MLP neurons of a small language model. Each row is named by its layer, matrix (down: output weights) and neuron, and shows model dimensions 16-271. Each number is 500 + 25 x the weight over its row's rms, rounded and kept within 0 to 999. Numbers have three digits each.
After each neuron's rows, "fires before" lists the tokens most often just after its 100 highest values on Wikipedia text that the model never trained on.

L6.down680:515529497466516503529495457510496527472454512507495491515517470504517476508501514486475516495494502591506515488519526525522517489496524476482526475482503484469526502476490504533503502495491510502468535478519470503485501512490498564525500519486528488510511513502507503529490505515515488536537496474494514505493539510461431497543540518439478506424532501477538483484542475465483497526525485526459510492500480542526509490470495467497513441502503524476491457505537538429514487540500525479513481508425499502498510522479487499468466460470541509494536487505528515531548555515523535462475545474497480518459506492433484507523513484465479464502485491461468467493478483527505510493497475444554542461523500479503508515509487511518479504492516471546507526432510490552514476507471458
fires before: " |", "6", "3", ")"

L6.down317:531497495477467502497505499487476489539471491487508523494514521477490515512484501489526505479456543511535487536505493490556472473498485508458442449451521524466468505572519488481541487503521514480491494521464503458514478531498489521517507544473546499512490511491455501522501485524516484548498530526506499514487504496482490473508502448505534518486464505544491446488484495475507468467503526486498494531545517513534488495500537479480484490457521504524521495531512507510489504548505515474467504521552510492509494502491519493518464484488537512523485540503535472530519464468471526541542489558522479534464499483508466530490469514480542485485521459507491528463540517514525525485547485465490502516506480463512535477522476498443475501514517478482470520450466511470491491526461553
fires before: "0", "7", ",", "8", "3"

L6.down1900:549521524461495487552522502493499512503516517484479475481528510489483474579489474505480492512455500478507470507493502499501515513505497487513527498525522499471500499523482516495480550538502496487463480541442474548476504513470497480482506473541489512505544448516480481505488485498469500487483491474493500472493480496501516466531491524486524503485512496462491455531502518533489480521495535490496511513458474531453526527488496489487476533506491465494560497527489498465492486499469486526505493481528521482466531447527518526468529516534434529514522503545481516513503495523515494464509487496493488451452487555508471521488480530492533482492505509524510533488490478491489545525522483466517513513525445522461500483480533472490481521486538454500507439505496508494514532484491477
fires before: " |", "0", ".", ";", "4", ","

L6.down1043:533526505485495468515514469512515475528476497472515473506515513485488475482525520472522513504442512502476500510523544504479483495496487493503466502521537541499514546486547490511469530528488473490463479503486491464526508533501534523514528488517490473449516474505468506516468478493460503539463490528497476504513491508494492520451540527500523515504493523500467516475467518506514491541494545465463519486470471514488480493486494512457528508461523539493470528468525532513483482489464515465514490485528481562510503468499503521495511450526472554525513526460493490512525501440524530496523517501514513474502490490507468498468493504493477497471468462455537486511547443511494468509487481493522535546528510527525519475504508482492517444534514508529530524507469520471447544497522487
fires before: ",", ".", " with", " of", " and"

L6.down441:547486527474472503503486500503449449537482478530494479474552533469544447529520483516503473514507502526494537494508485513489457573521512505490470507520517515485520495474580489497504551524522504532539436498520520474459480509480518519518498504480531515481491489493479523523508521543489560482510520481471524520464526472540481517453532495418529480533536540493526479508441514499518499499500523482501470511530499472538502486524499545497538553485502517520528515516510495497513453466503508500515522509468483549534553509488507527487500514516515503455486531526508517492498497482491501485554516506475484466509509486497506454552475514547494494538489486494502511482531504476510464514479512505494489513516492522463520512525465490502547532509527543495455459510499495495482490510524561
fires before: " |", "°", ".", "+", ","

L6.down236:481513483508483511493531452456522531486520507514523514455488503486526498517485493508462510522525511498524459512509538501501463512532465492517476493525454521501510530485511480509511501519511516490501498517459492458494518540505493498497487461522527477513498541512485494479568517500505511491498555513523524502482524459458472505529505481524543503521506537427505476530498519475482478471512508497480463430515483540486512532532461509530502488507472514516497505469499486515497493512491473515467501509553531494524517522467486516438544481510490505512539529503535463438489493496481498473538577553479492501469466467473521503479536516467490439495455488515502484532510524519493469460485467516502494527553527524529474496537512493522526578490494466497457516511469518499504524549470508
fires before: " ", " the", " a", " his", " June"

L6.down676:527485495518494501495518501452500492504481522530532455561444491490520473489505522536513529500482526503442562481508509519503505497462515437482471430493485531466466518513501506495502481464484521493498466471467493478454475463514485477519461523533497466516485481529502512513479555499486517532507497442473506487495512484538460481485490522516546478511463494516464534457516515491505496499489523479522480494514541533501531490484468473449521508512497483491487494497502514501478474531533490488494502501500530496515497470521484492483498508519488511518469532525547501503490485491494501483533535502506486519525490511498535535476531499503504505499513471494483520488575495477477537495504534475512477471491503492474542479483515496526477489529511493545494554472470478453514525498511503
fires before: " |", "1", "5", "%", ","

L6.down742:512471487503435526531524505508501517526485497482521478449500521510507491528551472519476541492539501455568502520495523523529534516501463530524511484500515495507520503521505471496470476497451498500497543476500527495506486475478517511483479523480513486508550493482513503511548526513479474486480483498479490466541519487483545486485531506504470484485493503476531489492516484511480488474505456503520523537513510487524455527492534538446541505494457524524476509511483481499486517537477535542491514503463469546449493491454522482472501522503460503465519469498477518488477520505499481514504522523472506479457479488465502493536460531495502484497550486487508483514495471520492493477505480513471538527506495463484477480553468490543506520522479505525471522532493526509538482499471508
fires before: " ", ","

L6.down480:500483451495498498510483488494534504499497523497497512508506485482504513505491453439476521519497503490473471516489556489487495487509510527516494524491511485484490529446543510524538514498466514499555514498488475474531473499529469532468493471481512508521496548506504538498510489508516491518529505475486494511504497486480491521511506473507534469514469499496439480502490463482496483499506544523518482500518491479492515540532509532469475550500452489498492512525479528485466505467556472469482516483500501514540490532469509501483548508542528516457491498483469473479522519501470493476476504522483463503498478519485491464458485497491511498519523499507483517523483532507515536538534524500499477512486530484451506549480452495528522486496526488552481420530519500501498534469512512
fires before: ",", " ", "0"

L6.down699:545451473480509481550483508466482552496481461522518462472493493464543461538494530526455479494510504550514479514507472532503495588490514478496520492475502519491519504520512487480477502513532472508520528503472513511489491498493479524471484468506496524490485510525536496487505505590500493535455548482486470483501525469497485504482527474474511457508481535498456513480476484470502526506494527533503501527533501487469522511532506564487517552557574529507498493507522483531447501508476508442488510501472439517503502497517436486507487484519499466498501509447544469490497443489470557498529499490470504495495492456468481464525494477486485482482492474451529474485486487526497505513537553475454486456501501511519509504506513541479483524535483522479528491514487495484502540514482498
fires before: "9", "8"

L6.down256:495480511494541521492494487481501482510471503540510493484511480456509504472506484527535479499496527494473528476445477483454529494533545497482491479489520541519458483537534497485502496478490504478513452552494483534552550488469541498459464459551455547457477495514499501451499496508502512493521557506475520482478470498516509502515485496523499445512501514471480436520451474511528523470515510512463515492480513499530541519545480502523503513493518494520460518477495516552525450511487505477508532549489496487550492496489516546479530494485543511543483486507489494490482478459490484498498536477489505459502468467503524452478498544495479508530490506486532502471500493502520480436497498470512471497450526507490493505538478495487480471514492541480524490486509480508502482501487496
fires before: "0", "9", ".", "3"

L6.down1835:498492477516518477513514529496511485531447478562525473486493498517512470511510563476541479507471446551534502502519524493537529515525459487476496541533503489470474429491484536526465464511541520496492539487524487501508476499456512466464497505492499472534499528501510485523442467502505423470458494522524558513503513518509515527509500502532525474488536559525503490467524531559454488530492497515496467502504449516503500547451524551486512524505548497467452485522466483516511501505478515491501526447515490480529499511485530475518485542553444509519539488479479500469506470476480496526488517479487500457485525498531481459468485491492515542524492469478482522490501477521502464502480501455489522545545498461520516481505451503534515526524463503501517458509531505509527484491527494
fires before: "2", "1", " ", "0"

L6.down1084:527489451511529466495513480525483492485517515476450478508515472506520497552488495507454469513509483512466541498527522488443459484504507514479500506524527533536481520523492503522482481518436489532535500505509473485466531505527465562495483510504491530445487502451513497488507547500527524494502465467491498518488525471496538517526535499504470494485507495528446495542552517536503525485522557521494480527483512482511525485521466519533489484533476501520507500469520517507510523529472474499497536519501510470564509549492475534499495551463506526503530543487505562504531510501450468536481514506445509483494502539460451499454495510500507463507477484483485526481511511515535478496522532438510521497500511474472476502512449477485504487511525476486551515473489522482493496470529513
fires before: " ", "1", "2", "9", ",", "3"

L6.down2011:503488475490498533525478498529528519492518482487494508478499501507474534547480507474512498503491461483464463481464496511443521505521531538481514529469519530528548517512516492440471496489507461490517473507527491522478515525492501462487514510544450513482530473511539530483466477505464467513447485495520475470487510540534492500529530485504520500524485426523477482491504497528504478499484506462489473515501486518508422516495491488496479488504495485511502479469490499497443504532476502496549514494494495520523515519502422519496504505496517501520527493533475443456515517527482547516467502502519497511490488507538530512529493472506531531496521526548518490514453500485547525477449455468492509513453532468516535549456529492506473508484494477515484503491507521484506511490548495
fires before: "0", "9", "8", "1", "7", "6"

L6.down541:492527493500472483508492498508488455464487477487471496500445523514511485505488469463509530485505483527488513488537470496467482536521512537471473529532480494492495521508454490523497445535497532507477504524458523484510503527501523498442534514562453510485499516505507485430468530520487488535484448499480537490505511482467502498547557494493509509513513564512486512492466506520483493479516519465502529516524512461486458516532489506538510466487504467475487481485468473524540586473512542506481517529455502529507515525484526515516458491496520520565476500524492497491472492506525557487511504489463496510533476478504514483496503498447499518498494500487462498505478528524469477472500489511526467501545546506491512499508466513531492465516531495523491540518487491482497536473500495
fires before: " of", " the"

L6.down2528:521488478473496469515521487482531485467481533491474496506476513457533489491478512529489479483504431492525489543465517503469486528472547521527484497525540475469511511517501462559514505513466508499518530515504529479485550516463527503477503514483545548510476468528438522478505493486492507490534499500461523523525516480498504488507499495512492472553458491506513492501518488525534483498519505516514495539475487500507459515512461483527479457539523481457506449514509478521524442508530542496467543490482487498478518503488532499519491538513502485542511470520480548529520479461472492482475523482510517507480516550512465516510497523536538500482535516502500479504508541514479489484529513509493488492481503506485470537486504512511505460522529533489518468471487494516497458478512462
fires before: ",", "),", "°", ")", " |", "–"

L6.down514:520468508533496577515493475497491557542448525491492511538513498471459562519494510515502522514522508505470527475477520513456534515524484525539481521491514482478494515472497462504513534506454490524491486486531534510550452506481525487468502524512498447551473498537497548480506476493504493516499455462469482470468541520523541481481471489460510503479561484515470537461528477446494517499509504481473465538489503506523508465492518513489508535472509533524502514526513491534489501498523504492473518519467518510493508461524509495506515531517529482521538535490533486453488510446470496511463496492516461523520471522538487455514480491457506469511510499502531495519467474480479486491513493519500515474522575467484490566511503493562496492515539530476485484463482508452463502517473479
fires before: " |", ":", " ", "s", "("

L6.down2881:500465498496467471518523527502505507447476490547468500485502507488524480503486491449512515466521487456474492492454509512475528516461486488474546494477536483494474492472476513476543485492531513478471494500486507497478508584497511529413466484505488542465462540509523501489449463503459494528515475523469535515486498466471462519535493495471489501497463535466527544480519502513508523509513512471495534555482479535484484508506485515485515503465531473517532471530524496483474526458474497485542515508489477516523457506548525520512480503522487523462520498524487461486546484484488531488501510473502492544477471498493492491512461482470532512457505536495475532492490545506530490510483475487479497477505532554491506495507504438484456489500502483538484514508505518491522471529500474
fires before: " of", " and"

L6.down1175:531571469513526512539501488478507545490499534498491514505510471533513493514479487531471508535487522521511539483509510511488512450526518522523545534493493463502474530477483551462546502471523472521500532514487479524496471512461472501481446455484503478517502537446523510481500486521517509503470466525491586494505481527531497497450545515491485517467511521468521514526496482457492472463542468495480523469532447493462531500489489473532496513523461491466490486508484482480516504522467519534456536533506540548516485500542503489495490489517528501478530494517462481496534501505523510496501532495467479474495511527555474498458488518525497528487508490492518439546482532516517485499512523478454540530540505561530513477506476486480518486552482557504529499497509521486493535535554488
fires before: ",", "1", " to", "2", " the"

L6.down1556:489498539491523499502509516474508536523493513502476470518522508510478555474502487479483502468506537535495503461534504538482496503507512531505523501545514514468512549532506538503494461503472483498514503517539496527531504487507498448520496497547504483488482528474490484498491521513495496496447535557516453495504516534490506521508492532499468484527483452483494498534474440520526494532526528499515466485474481492434463501516517503493501494512483528480539485489550461500531477497493510471474511518523509477497533506524523498502541487513504525513539517456496501512490520468481528520455460473472484524511524538501520447495537516482530510525514487489553520533522497499468518505534505488496442486455493514526502513465511512493495525510534489490461507522477474454496535469480540
fires before: ",", ".", " of", " for", " to"

L6.down1513:539516479501481537466514501479480519531490515518486458510484531547505497502512499519513551530528530487488547528482520432527507529520461497507536480504483522508512503521477484484513495492544493481520509543487462470513509486510500497480552506535552479482481478441511476531519463485478473505491512530491497476480527529496503541502510506521448542496488476478540453493522513493462495489520500522506499447506514466462490451453498518483495512524532492522498507492514455532491535517479465483514538427500499473488481512475496481490512504464461505515548430487494508461491522516503510456503517465509501482513488505521551513486558486472509487516481512526465500520509464556515520511485534539440517484465487506505528508508490532509491498509514562513558541509517467515512517489513543
fires before: "1", "2", "3", "9"

L6.down766:510518545526467523445460486519501525515492500491505475520499465479507522457561509490571470519478483498500441508494501496485463538506465464456513542537458537439527507541512506528513524508516526537454505501505495489544527481480534506457531517502511508432481543452504498505489502542522527537450464562530494512529494459540532509468472499494483515465527460498520529519488499463460467524524490495487506491511479504500492545477528511508489527474500484522460503500488484470490506454460537511460560500499508514467481467469538480473516551548536482524455470517493465441488500505484511526537527538532521490548496526534527494507504486486509550497491482484522505470550489550518512474531506491493495469486486527497523494504497478548517490474504494447471508479498504460467521514482518
fires before: "1", "0", "2", " ", "6", "–"